{"hidden_size": 320, "head_dim": 64, "norm_place": "pre", "rope_theta": 7900.0, "qk_norm": true, "extras": ["capped logits"], "init": "normal", "init_std_up": 0.0337, "lr_mult_down": 3.0, "schedule": "wsd"}
MLP neurons of a small language model. Each row is named by its layer, matrix (gate and up: input weights; down: output weights) and neuron, and shows model dimensions 0-95. Each number is 200 + 40 x the weight over its row's rms, rounded and kept within 0 to 999. A neuron's up and down rows have the sign that makes its largest values positive.
After each neuron's rows, "fires before" lists the tokens most often just after its 100 highest values on Wikipedia text that the model never trained on; "fires after" lists the tokens most often just before its 100 highest values on Wikipedia text that the model never trained on.

L6.gate1073,229,227,169,241,179,219,192,194,256,212,189,180,256,228,183,177,184,146,164,152,251,156,185,234,171,358,166,264,277,182,193,217,208,165,210,181,114,125,150,278,157,224,187,239,143,164,229,198,132,204,219,221,250,199,237,246,268,296,220,168,222,230,228,196,185,159,196,206,172,221,195,156,257,181,235,159,188,198,247,185,243,115,168,196,228,273,183,207,197,158,204,202,221,208,218,184
L6.up1073,222,201,172,260,150,284,187,240,246,226,252,166,241,206,251,129,218,202,297,177,158,202,232,223,162,215,201,215,284,207,199,239,140,234,186,236,203,165,190,150,207,196,169,265,307,183,156,187,120,185,215,200,210,187,193,199,166,190,250,211,144,259,226,168,202,154,238,176,133,231,200,181,176,166,216,239,131,224,166,230,199,169,208,164,231,138,254,251,167,171,173,194,158,209,269,202
L6.down1073,166,211,141,277,159,199,243,208,281,196,204,254,199,157,193,235,226,213,210,148,216,187,232,318,256,261,211,163,256,254,217,193,261,202,189,142,207,215,205,233,194,237,144,223,237,221,226,211,194,212,211,166,166,249,196,132,228,187,142,189,215,270,256,241,201,224,219,292,227,187,277,260,184,133,230,173,158,244,177,194,190,203,206,259,237,189,209,229,257,240,303,303,264,222,204,170
fires before: " ", " |"
fires after: " ", " votes", " |", " Turnout"

L2.gate546,181,231,197,155,228,214,198,219,194,202,117,202,208,236,197,214,160,208,127,243,168,216,263,265,236,186,154,234,171,216,153,176,143,152,196,128,160,132,102,166,170,156,177,109,236,154,217,176,195,192,167,194,189,164,169,141,180,212,81,217,277,189,195,189,228,161,219,189,130,226,316,186,246,181,261,180,201,325,223,123,213,176,224,187,150,132,164,128,216,268,204,214,220,205,159,142
L2.up546,166,264,207,156,243,208,156,249,216,176,168,109,218,184,191,224,164,200,240,214,158,137,259,196,176,256,223,184,193,279,170,196,182,187,237,205,186,255,227,246,105,172,270,160,204,214,208,152,191,127,192,153,176,230,149,251,209,186,149,201,213,191,211,194,216,191,202,181,174,169,227,194,290,244,170,144,178,151,229,162,156,162,215,177,235,202,206,144,209,305,206,175,196,177,152,157
L2.down546,167,213,152,132,207,222,251,228,196,278,198,257,175,228,257,165,140,207,292,178,197,190,158,209,189,254,233,180,163,305,164,129,149,220,195,195,192,168,204,212,159,140,223,167,265,216,216,213,197,183,195,196,225,183,198,162,200,219,265,126,227,211,139,227,165,246,233,192,185,238,294,232,310,283,273,249,277,231,225,234,177,163,139,220,182,217,205,183,145,221,182,205,224,178,186,215
fires before: " |", ";", "–", " |\n", "."
fires after: " ", " |"

L7.gate282,170,219,222,156,176,203,206,210,262,228,212,239,207,167,207,161,265,268,185,196,122,223,158,260,263,275,227,206,220,224,149,109,210,275,177,144,209,185,217,154,124,202,198,162,207,190,257,226,202,224,170,202,231,202,219,172,199,192,245,182,139,189,226,177,177,173,164,191,164,231,162,272,177,203,210,238,200,219,222,197,233,208,159,175,206,278,157,217,138,211,170,186,195,199,242,161
L7.up282,180,172,256,216,268,220,199,285,183,170,118,171,267,231,222,207,211,184,207,198,195,200,169,161,179,144,175,217,245,266,206,87,235,265,225,300,161,173,131,187,190,205,265,221,140,185,206,217,200,119,188,233,243,198,201,196,166,195,219,259,219,161,175,184,181,162,147,163,228,183,191,172,249,170,262,231,120,150,261,163,188,168,205,223,267,168,178,197,240,265,208,213,173,195,155,247
L7.down282,144,205,204,168,172,167,182,153,162,285,93,205,207,225,133,164,222,217,150,193,176,148,224,254,208,174,228,228,161,218,190,155,208,228,185,192,225,200,210,169,235,197,242,192,162,215,187,122,237,251,244,137,226,196,132,147,212,203,243,212,205,198,108,196,159,219,193,127,159,294,267,224,190,199,108,219,171,96,180,180,188,205,189,198,224,189,218,152,126,228,206,205,232,197,155,152
fires before: " |", ")", " |\n"
fires after: "–", ".", "11", "10"

L7.gate538,147,134,222,246,240,274,239,161,167,204,250,199,219,153,220,253,210,248,81,161,159,212,162,267,312,246,174,209,265,199,268,217,250,249,240,214,180,174,234,95,150,173,168,207,176,110,247,229,180,189,228,183,224,192,266,143,183,198,188,312,280,261,230,156,259,190,158,138,182,174,175,219,136,148,226,130,218,171,181,249,188,233,248,204,195,151,154,239,209,220,168,159,212,119,171,215
L7.up538,258,146,170,129,154,141,218,222,168,174,253,215,274,210,185,232,253,220,220,176,238,181,228,207,213,236,211,210,182,158,165,138,175,222,245,200,229,190,216,213,229,159,177,151,199,213,215,223,192,189,247,231,262,173,247,203,172,225,180,223,134,131,163,180,170,291,133,195,153,231,146,133,205,149,177,229,189,202,196,243,169,204,254,225,236,207,211,214,253,247,163,187,167,278,133,100
L7.down538,250,203,186,239,207,156,248,300,173,274,356,162,199,233,149,253,208,188,151,254,192,127,194,219,174,253,200,192,170,240,125,192,216,227,193,233,248,251,200,150,141,156,261,200,153,225,172,254,217,214,257,221,177,192,146,147,244,184,243,122,201,235,163,151,232,264,200,225,263,164,181,236,251,174,192,254,230,192,180,196,205,274,183,201,221,193,161,209,188,254,180,190,136,235,120,152
fires before: "),", "19"
fires after: "19", "born", " "

L7.gate157,185,242,240,72,151,242,160,187,215,147,188,170,227,181,186,211,188,229,193,194,181,215,151,183,163,212,128,176,255,212,151,211,177,295,172,145,93,247,128,236,115,231,224,215,296,233,160,195,204,127,175,219,229,214,249,249,194,214,226,143,218,164,192,212,187,176,168,259,290,252,250,252,168,266,131,242,189,141,224,277,237,131,196,181,184,149,266,217,163,209,175,194,187,160,165,196
L7.up157,174,231,239,289,272,142,228,177,193,157,248,254,191,233,191,196,189,146,189,206,89,185,241,159,213,180,169,221,158,266,178,228,236,150,166,160,225,250,172,261,228,202,207,183,184,218,186,233,131,260,211,194,201,190,224,172,185,232,196,251,142,163,230,240,151,270,204,254,156,251,180,251,194,233,194,219,168,274,129,197,224,129,197,240,211,244,168,170,194,150,204,208,287,207,281,226
L7.down157,264,262,232,257,224,193,177,189,205,184,125,219,159,268,211,219,181,146,143,187,106,226,182,214,145,266,117,178,202,202,182,227,214,83,190,187,264,283,204,199,252,210,218,217,171,176,146,201,170,179,202,180,245,179,226,226,216,153,188,237,253,229,188,204,117,244,234,241,201,218,218,232,252,198,222,118,176,260,190,242,204,198,197,168,229,186,192,232,237,185,178,245,216,216,213,162
fires before: " -", " |"
fires after: "\n", ")\n", "Track", " Ré"

L2.gate676,184,124,238,164,176,200,221,233,213,221,224,290,208,178,115,198,234,234,203,252,150,210,154,215,236,230,203,174,232,265,175,147,222,211,250,137,203,237,225,104,159,222,162,135,183,184,203,213,184,209,220,174,233,225,248,187,239,208,178,186,186,146,190,258,201,152,146,205,150,193,223,186,228,117,182,194,157,271,202,208,175,141,203,169,218,169,163,73,267,249,195,147,202,141,144,194
L2.up676,255,147,176,198,213,185,193,232,215,224,261,278,173,211,210,126,286,220,189,184,161,214,255,232,184,190,259,261,160,120,193,198,172,254,222,134,182,201,193,171,127,169,206,160,204,171,202,213,228,272,257,209,169,193,225,227,162,226,187,268,208,190,195,214,189,229,181,270,246,173,254,192,99,210,226,230,241,259,246,204,222,201,202,259,254,206,216,132,195,247,184,175,263,133,199,135
L2.down676,228,192,179,173,196,195,175,195,208,176,196,166,195,170,194,198,187,257,181,169,168,113,171,247,224,209,174,178,286,236,166,175,172,137,175,258,186,243,134,139,190,266,155,162,132,132,204,217,206,205,192,204,205,211,185,197,292,218,218,220,252,197,244,335,254,185,174,192,167,207,229,196,134,189,110,248,168,225,188,233,208,206,135,159,197,155,248,128,181,175,247,166,234,237,178,219
fires before: " ", "1", "2", " ("
fires after: " /", ")\n", "\n", " M"

L2.gate1015,233,212,154,193,249,227,178,209,129,187,222,137,239,139,225,167,211,239,194,195,216,224,204,160,163,219,231,256,275,215,165,158,199,148,197,192,193,212,177,322,232,148,142,209,195,186,183,265,155,237,181,275,215,157,197,208,305,193,143,153,234,239,178,145,195,219,150,267,191,215,266,211,162,216,196,221,250,288,249,234,205,183,254,202,180,245,127,241,174,206,187,157,211,181,251,236
L2.up1015,208,157,181,144,221,171,190,213,191,139,234,125,216,214,199,228,190,141,178,167,185,224,226,190,253,181,260,223,242,259,247,185,127,163,202,229,227,288,216,256,247,213,104,195,211,180,143,186,156,238,169,272,180,156,257,215,274,158,120,224,241,177,207,180,173,193,149,236,168,223,259,239,186,190,173,216,297,233,147,140,153,168,232,148,229,206,130,157,240,152,184,180,145,187,296,206
L2.down1015,207,189,142,173,160,225,216,143,259,189,154,220,205,170,179,160,315,112,217,193,237,171,169,183,220,178,170,162,183,322,186,209,200,201,178,199,249,304,201,256,213,189,253,188,224,198,236,179,219,126,174,166,218,227,248,214,151,170,196,272,224,215,165,151,117,126,209,212,235,173,206,135,195,177,151,191,161,213,158,155,211,203,194,203,239,188,257,183,225,248,228,154,168,166,229,198
fires before: ",", " |"
fires after: " "

L5.gate1252,236,267,126,199,216,210,211,137,140,149,184,188,237,156,239,205,229,201,217,274,185,220,215,186,201,170,161,255,193,146,157,279,304,203,238,222,224,221,193,290,192,245,220,245,235,183,262,212,230,204,142,209,201,198,206,201,209,249,217,174,212,222,109,238,193,174,278,211,206,172,199,243,159,209,289,197,207,147,157,202,158,317,141,278,152,220,167,158,168,312,248,164,190,205,167,163
L5.up1252,214,157,278,218,215,241,239,164,192,187,252,141,148,225,217,177,258,175,256,187,196,253,265,151,236,190,227,160,111,159,187,230,194,117,177,99,225,245,259,269,137,157,283,130,262,180,202,194,197,173,180,149,141,263,211,234,205,243,206,167,184,203,138,179,236,170,254,203,164,252,206,215,215,147,205,150,249,196,237,164,251,247,227,227,226,164,182,164,230,158,189,218,205,188,226,187
L5.down1252,167,236,229,182,201,204,195,164,208,200,198,205,269,133,202,198,174,201,222,142,198,214,223,102,270,305,176,269,180,241,162,240,193,184,203,177,206,192,218,316,148,186,201,226,236,118,173,173,172,228,237,262,156,164,149,239,209,221,243,293,231,89,141,240,133,205,183,211,164,207,212,223,144,257,218,202,194,132,138,216,240,234,233,250,203,204,201,178,240,191,246,220,199,295,217,162
fires before: "0", "1", "2", "3", "5", "6"
fires after: " |", ";", "25"

L7.gate768,243,228,243,154,194,214,245,279,243,215,172,263,270,196,208,182,259,243,165,259,194,273,231,171,165,171,169,247,205,186,273,239,250,261,189,179,235,261,174,159,219,169,273,182,185,234,176,228,219,165,176,215,240,128,138,175,196,151,227,263,148,160,146,196,189,278,210,208,145,198,231,182,152,205,184,235,156,232,232,192,102,167,204,274,222,196,207,165,269,263,136,188,214,246,192,176
L7.up768,187,180,231,162,229,272,275,172,206,195,166,266,212,192,187,156,194,128,194,192,279,186,192,217,213,132,260,195,218,247,225,199,180,225,225,155,220,183,181,226,172,229,226,185,156,203,192,172,195,235,218,175,134,192,255,210,179,246,197,145,188,142,139,193,179,163,180,223,233,226,251,200,215,159,228,129,214,207,261,145,221,146,197,207,194,161,106,241,134,235,164,197,214,201,195,136
L7.down768,199,222,159,214,200,208,267,125,191,208,284,198,242,193,176,236,153,216,261,229,135,152,117,111,192,216,239,267,195,158,266,218,177,202,179,222,231,290,203,233,182,254,197,137,222,195,187,88,224,198,243,200,160,170,222,150,147,131,218,187,141,199,158,184,163,202,238,202,107,178,217,158,193,178,158,214,223,187,174,166,227,198,189,166,211,165,232,249,173,244,212,299,152,170,189,189
fires before: "–", " February", " August", ")", " |", " |\n"
fires after: " ", " (", ",", "–", " |\n"

L2.gate979,198,271,206,145,164,177,162,260,239,219,196,149,204,216,199,207,160,202,145,140,213,179,147,202,152,174,152,175,200,198,243,177,217,179,249,155,245,209,210,150,182,170,169,193,181,201,193,223,182,226,165,182,218,96,238,218,214,158,153,187,152,194,199,230,232,180,258,199,142,191,187,255,187,210,93,210,108,129,156,250,231,217,168,189,208,214,162,230,182,229,229,208,217,226,280,234
L2.up979,209,246,183,196,209,156,205,168,154,184,231,184,263,191,257,251,159,235,133,166,178,202,168,180,211,175,245,239,186,202,125,214,229,132,203,230,166,133,181,176,205,192,219,287,190,155,198,144,211,262,228,225,224,195,221,170,172,283,239,140,233,256,259,213,191,222,224,201,197,260,182,148,167,194,205,240,222,145,144,232,207,186,220,192,179,247,201,231,131,230,169,243,266,261,268,196
L2.down979,177,301,177,180,199,123,177,201,243,193,145,195,161,245,214,213,247,170,232,187,140,178,129,245,164,253,297,269,228,247,224,176,165,204,266,188,151,212,189,118,220,157,257,250,143,160,152,216,202,217,224,183,133,214,247,133,176,187,256,197,232,206,208,166,192,145,197,191,135,236,165,144,145,191,199,241,196,172,234,166,162,246,142,146,231,198,241,177,151,219,231,202,150,272,253,168
fires before: " |", ".", " before", " of"
fires after: " ", "\n", " the"

L2.gate544,143,171,188,241,282,219,223,179,171,313,265,148,240,122,256,199,231,188,219,299,209,195,206,172,69,160,250,190,262,260,254,167,184,262,151,253,221,187,199,213,165,231,296,180,173,225,189,215,228,204,285,185,193,165,185,146,212,221,273,220,245,179,250,218,152,251,226,186,171,257,198,217,206,237,243,128,235,220,212,190,246,180,197,225,166,223,241,165,173,277,235,203,234,166,152,267
L2.up544,284,181,136,171,245,213,215,212,136,215,207,221,212,178,182,133,178,260,217,170,170,156,190,225,223,188,184,146,164,200,160,160,177,199,121,172,163,255,188,186,209,178,212,195,142,217,192,205,248,187,131,162,260,236,311,196,195,174,199,190,249,210,244,243,213,217,154,228,188,159,234,253,189,160,259,163,194,214,244,167,172,222,209,184,126,227,190,152,243,178,172,130,170,249,167,212
L2.down544,187,183,148,257,230,225,205,199,162,163,192,186,183,274,199,184,237,172,246,109,247,214,200,156,234,266,112,299,154,141,231,124,252,211,176,227,154,206,239,158,226,192,112,184,173,205,262,275,170,191,179,152,187,228,205,191,172,197,246,191,240,217,143,209,213,180,133,217,172,223,195,240,186,216,119,194,149,194,147,150,177,202,258,205,204,195,169,178,239,200,125,182,214,212,168,219
fires before: "%", " |", " m", " (", " (+", " |\n"
fires after: "."

L7.gate1043,234,253,119,209,203,195,234,200,207,168,264,201,198,49,162,173,180,292,237,217,187,205,292,257,148,206,272,240,183,153,131,208,311,202,151,184,233,217,208,172,236,126,290,221,234,305,195,182,182,213,231,177,185,130,151,213,153,113,237,199,250,222,229,147,216,167,172,269,162,208,151,212,160,211,200,162,234,253,180,262,239,194,131,189,182,210,257,219,182,182,170,198,185,170,178,222
L7.up1043,151,235,210,187,137,205,227,181,138,199,227,113,151,188,144,200,239,206,194,178,215,258,240,238,188,182,166,134,269,209,216,191,192,252,194,169,258,152,195,227,267,215,150,226,248,216,256,167,163,162,97,207,155,109,178,190,124,255,158,176,183,181,242,243,278,199,243,199,182,220,223,215,220,212,211,261,168,238,143,234,186,242,226,209,204,142,210,266,141,100,143,145,168,252,185,191
L7.down1043,280,184,202,225,174,221,240,252,203,169,192,180,220,213,161,261,293,168,218,170,174,198,213,251,212,223,214,189,239,197,235,204,291,278,145,207,185,273,165,224,203,209,242,192,255,189,130,236,192,201,261,222,150,203,158,163,154,208,209,227,162,281,282,237,185,216,155,155,225,201,190,186,232,186,167,206,175,238,148,180,174,172,221,211,162,234,294,243,182,187,163,184,200,188,251,129
fires before: "s", "0"
fires after: " ", "19", ",", "18"

L6.gate472,200,201,166,171,156,138,221,192,214,221,220,218,271,201,192,241,227,182,250,231,234,260,210,201,285,220,275,129,179,187,201,188,194,227,202,193,141,163,151,186,185,234,236,179,136,190,163,235,166,138,102,128,158,151,259,177,191,252,193,247,211,186,182,208,165,232,202,224,116,183,192,167,199,244,169,161,230,189,240,224,240,129,178,229,297,201,212,176,198,196,214,111,200,168,105,129
L6.up472,265,209,229,220,233,232,162,150,191,188,192,213,197,184,185,182,119,220,289,201,162,227,195,194,148,188,216,216,161,214,231,218,249,174,177,188,227,199,224,225,213,206,208,180,214,194,203,176,256,188,233,172,268,156,166,290,167,199,206,183,170,220,181,217,145,186,220,159,288,270,221,230,221,191,128,203,207,164,250,78,163,289,206,147,207,171,191,254,272,170,220,240,211,173,181,267
L6.down472,234,130,206,131,178,209,182,188,193,151,276,168,214,209,261,152,198,211,144,175,239,304,196,283,227,197,226,220,224,209,256,152,305,155,193,187,301,198,170,233,123,220,220,185,118,139,237,186,204,178,188,170,241,196,206,174,258,166,204,130,228,167,216,221,166,181,160,132,148,196,227,158,203,245,210,179,227,87,272,245,237,218,304,229,243,131,293,174,210,145,179,205,162,236,193,172
fires before: "3", "2", "0", "1", "00", "6"
fires after: " |", ";", "2", "1"

L6.gate103,290,205,187,174,166,291,204,156,289,150,187,197,186,269,222,205,240,196,169,206,211,269,198,210,246,280,235,158,185,250,132,115,196,246,210,183,185,251,267,233,247,224,186,143,149,217,196,151,227,212,235,186,115,149,178,244,143,168,274,271,258,174,230,260,199,211,216,164,281,216,192,128,255,185,38,230,184,237,208,224,194,150,222,176,235,175,225,210,218,154,200,236,160,170,164,171
L6.up103,180,204,191,155,282,213,165,211,179,248,209,232,172,247,191,188,286,166,180,263,200,222,178,215,201,166,262,221,213,219,165,291,224,234,135,145,121,236,233,211,203,204,249,144,131,174,230,153,262,184,199,233,144,233,187,222,267,192,130,194,242,174,158,197,174,210,188,161,205,166,197,133,229,159,181,246,198,240,183,157,195,171,240,201,189,197,206,206,267,244,162,102,205,167,152,207
L6.down103,227,219,132,126,167,138,191,242,234,238,293,180,192,208,187,222,276,166,213,198,238,111,166,198,212,210,202,201,215,107,165,196,252,245,185,196,159,182,228,230,180,146,263,152,188,195,241,161,202,155,277,133,170,236,211,317,188,186,171,241,209,107,162,245,164,144,104,238,274,213,198,150,196,189,113,164,190,150,190,199,220,258,288,204,268,158,234,201,190,186,200,142,137,202,187,235
fires before: "0", "2", "3", "10", "1", "11"
fires after: " /", "1", " L", ";", " W"

L5.gate365,236,247,209,165,170,185,153,234,205,191,158,193,218,151,208,204,224,157,183,212,178,218,306,246,202,292,217,211,182,213,242,233,88,123,177,209,249,265,225,210,234,220,234,167,204,222,216,153,206,188,159,234,157,195,153,225,179,178,173,179,190,206,192,166,277,162,176,193,212,244,265,159,195,269,215,207,196,178,229,194,131,170,109,217,245,203,186,121,229,244,131,223,230,197,230,141
L5.up365,207,129,189,175,181,190,172,163,247,187,186,211,194,232,177,135,130,226,193,288,180,138,240,238,186,229,168,176,248,142,179,239,244,225,220,242,188,131,270,201,193,173,175,228,228,194,152,222,212,177,137,199,146,191,181,249,221,200,250,235,212,196,240,254,159,207,128,197,253,185,172,114,226,158,195,210,197,187,196,209,225,154,205,221,278,166,210,97,207,172,187,167,233,197,229,207
L5.down365,166,194,234,198,202,251,190,165,310,201,259,235,140,242,205,171,109,197,266,159,253,265,190,224,213,252,121,148,229,181,181,196,235,247,157,316,194,195,174,269,170,215,234,280,215,217,121,170,122,218,227,209,217,183,257,238,176,275,219,217,222,195,158,254,226,206,198,217,220,175,198,176,186,184,316,141,229,211,151,196,203,150,262,245,220,179,215,121,176,205,204,151,202,228,176,162
fires before: " ", " (", "0"
fires after: "3", "2", "0", " —", "1", ";"

L5.gate291,207,191,244,176,190,186,226,192,190,201,235,186,208,140,209,148,206,206,116,179,128,225,228,207,205,148,167,185,138,191,154,192,243,165,185,206,267,170,219,204,199,175,245,214,173,217,216,229,166,243,119,220,213,193,166,148,256,188,171,142,166,223,275,277,187,234,184,243,179,101,214,292,178,243,185,214,190,188,202,261,121,190,201,241,189,187,251,214,173,243,212,208,278,217,120,260
L5.up291,208,174,194,154,218,168,144,254,218,272,137,174,178,242,208,250,155,173,174,265,207,167,205,218,218,234,148,177,201,205,209,250,154,184,165,220,188,255,217,202,231,214,214,160,253,163,181,212,128,238,226,230,233,159,208,131,216,172,192,211,153,164,197,176,211,233,242,207,218,195,188,192,181,218,152,215,241,272,144,161,225,220,210,248,218,258,235,152,172,173,198,195,304,236,202,185
L5.down291,195,120,200,196,232,236,233,98,219,159,184,124,202,146,185,217,219,228,155,199,197,156,278,152,159,209,229,172,227,168,267,111,181,208,243,155,131,191,277,104,161,202,184,198,217,247,210,207,209,146,135,227,220,172,173,264,201,172,134,152,197,249,209,177,225,144,238,238,203,196,234,130,212,111,197,187,246,115,170,132,179,165,197,205,192,134,183,203,153,248,180,230,167,236,176,228
fires before: " "
fires after: " (", "0", "1", "3", "2"

L2.gate255,215,260,245,166,198,173,224,215,233,242,157,251,314,164,193,230,202,250,250,237,183,143,140,218,109,211,204,202,184,215,221,190,153,243,149,230,176,151,254,184,215,224,208,183,198,176,165,204,199,158,151,171,239,170,194,196,241,231,179,165,219,111,224,224,202,202,156,193,229,190,215,241,252,189,210,145,234,186,159,239,196,175,205,159,204,228,170,171,168,251,159,219,265,148,178,173
L2.up255,179,212,135,236,219,195,129,201,181,141,95,236,172,177,153,178,234,240,222,244,125,182,195,197,153,226,180,136,264,214,227,174,186,162,193,223,108,206,197,185,172,225,201,230,263,239,276,196,231,158,184,227,223,206,256,250,117,138,209,242,133,139,190,169,199,212,185,196,159,167,222,213,170,206,138,237,253,288,146,192,218,168,205,243,186,165,215,196,202,218,225,170,194,263,201,148
L2.down255,198,236,122,258,233,218,235,155,281,156,185,173,214,135,214,183,189,250,166,184,156,147,202,185,45,151,208,158,193,147,144,268,208,191,217,222,162,237,177,201,93,177,331,171,226,226,180,157,266,220,177,264,209,263,177,219,231,225,269,166,185,148,220,186,161,282,67,198,196,204,250,235,215,188,203,120,226,231,131,234,207,119,201,184,203,220,243,194,186,194,200,193,254,225,208,207
fires before: ",", " /", ".a"
fires after: ".", "_{", " a", "″W", ","

L2.gate976,243,178,228,185,210,136,219,135,178,250,264,195,205,212,189,137,199,229,191,269,154,151,189,184,185,225,180,264,200,195,161,153,185,184,177,260,142,180,202,158,241,225,170,173,241,159,191,275,251,296,261,219,238,229,194,238,209,195,202,203,234,199,113,279,163,197,152,223,200,232,284,261,193,234,180,211,159,205,204,229,172,223,194,221,143,165,162,190,264,248,207,199,249,187,176,217
L2.up976,260,197,209,176,221,230,176,171,273,165,209,173,166,203,228,121,251,212,171,259,191,168,194,226,218,259,205,187,178,226,226,239,207,215,217,157,149,245,216,311,253,230,223,219,193,195,221,123,218,181,195,164,130,152,162,234,144,168,186,162,217,125,203,212,230,226,197,220,226,230,209,193,281,228,216,133,168,209,197,297,206,214,223,210,164,231,256,182,238,197,186,254,192,213,196,185
L2.down976,222,177,154,178,238,227,209,121,192,152,251,144,216,158,235,164,251,212,235,176,180,242,221,183,257,192,177,215,162,183,220,288,209,158,210,168,145,290,183,171,221,157,183,175,155,97,157,198,248,199,174,200,216,131,181,253,156,195,165,159,203,201,181,184,148,180,161,133,213,209,227,143,191,195,182,190,193,242,185,202,189,224,177,179,178,188,202,133,230,234,175,195,271,242,176,180
fires before: " ", "0", "1"
fires after: ";", "0", " |", "2", "1", "16"

L6.gate1261,158,229,213,197,240,251,207,165,147,168,236,154,196,149,240,135,252,240,136,263,209,174,252,217,227,274,227,226,203,226,210,172,198,166,174,129,203,189,216,199,160,217,247,153,179,227,214,192,194,260,231,140,162,232,176,171,210,196,225,185,162,195,214,229,197,262,200,226,164,183,189,207,156,180,271,189,131,229,153,256,121,139,176,180,155,191,203,90,217,201,224,265,203,172,210,138
L6.up1261,251,234,150,210,154,210,186,190,122,197,140,226,210,235,230,197,200,210,131,226,160,147,271,198,164,256,229,171,231,192,206,246,227,211,229,204,164,202,55,285,147,188,161,186,188,241,242,136,141,269,171,196,304,217,173,134,217,248,197,165,145,232,150,188,174,197,282,223,233,229,235,186,251,257,235,285,142,213,205,181,179,192,191,214,225,114,183,166,294,187,187,202,214,218,183,177
L6.down1261,187,258,179,243,166,166,148,182,140,242,248,282,212,175,179,196,171,153,216,167,249,166,226,162,110,269,127,197,207,226,231,210,172,215,202,144,209,195,183,209,276,160,208,120,236,157,200,216,174,178,191,205,207,158,159,180,140,238,153,166,104,209,220,222,206,210,204,161,117,215,184,167,283,220,141,237,210,195,227,227,189,150,190,263,248,206,289,123,244,196,171,249,232,194,165,174
fires before: " ", "0", " -", "1", " |"
fires after: " |", ";", "\n", ")\n", " "

L6.gate533,192,196,165,191,246,232,211,162,198,170,155,184,188,264,294,173,210,131,171,210,208,206,173,199,122,268,220,145,179,144,169,194,230,168,293,215,164,206,157,227,199,255,210,210,197,148,247,153,138,146,175,170,143,181,241,189,179,181,230,222,162,208,309,230,138,202,151,145,186,93,205,158,201,152,216,258,203,241,259,207,199,220,224,187,185,196,184,259,231,167,147,186,265,245,241,182
L6.up533,227,216,171,192,276,215,177,183,236,108,203,174,254,166,236,245,230,154,213,255,229,212,201,188,234,232,221,283,247,208,155,241,132,246,160,236,214,185,218,123,155,141,205,186,210,211,254,158,168,176,206,179,177,182,201,132,232,208,146,168,179,201,295,238,209,234,212,183,167,230,121,120,233,110,219,180,200,181,231,180,235,171,175,152,148,263,240,158,204,171,124,194,224,271,160,178
L6.down533,180,219,239,139,141,191,215,141,156,194,185,228,109,196,219,239,161,254,117,236,242,230,150,204,225,191,209,172,265,254,249,196,200,209,164,194,112,177,186,201,246,258,154,191,187,161,205,174,169,204,183,212,240,203,243,201,245,218,199,206,157,191,205,170,236,247,170,242,174,173,215,268,252,190,85,153,192,164,184,147,198,296,79,224,210,176,223,172,179,221,181,170,146,163,231,237
fires before: " of", "ine"
fires after: " the", " The", "The", " Y"

L2.gate927,199,207,185,313,206,118,244,299,170,256,188,159,177,223,267,210,184,237,181,183,203,214,171,182,157,226,189,267,222,150,194,102,166,234,174,278,211,106,230,158,127,206,207,222,222,142,201,209,134,199,212,170,190,234,215,223,178,250,164,175,270,178,221,219,239,215,224,235,205,162,163,261,148,199,162,257,96,220,194,196,245,208,184,183,268,189,205,232,183,143,249,207,188,158,243,286
L2.up927,212,238,159,178,245,219,262,156,171,165,222,205,206,245,145,266,213,177,146,221,48,174,282,166,225,262,210,213,193,250,174,203,114,209,154,188,168,149,196,244,245,147,204,157,233,207,176,269,195,208,137,159,250,190,240,236,132,143,179,215,213,228,218,232,183,265,171,204,271,171,161,158,162,179,216,219,193,169,188,215,240,241,170,213,177,182,154,186,232,171,196,196,200,154,213,171
L2.down927,208,136,180,199,206,208,170,241,188,163,179,197,275,218,156,212,151,238,204,194,172,217,163,155,224,172,183,160,116,213,187,126,226,256,183,252,234,220,236,163,183,198,177,173,168,230,250,101,261,201,187,213,171,171,211,251,254,221,130,232,153,193,211,267,207,237,162,177,299,200,196,221,204,158,122,214,128,149,183,193,199,221,285,218,205,127,143,232,220,190,198,154,130,266,208,244
fires before: " |", ".", "-", " |\n", " "
fires after: ".", "10", "11", "12", "14", "13"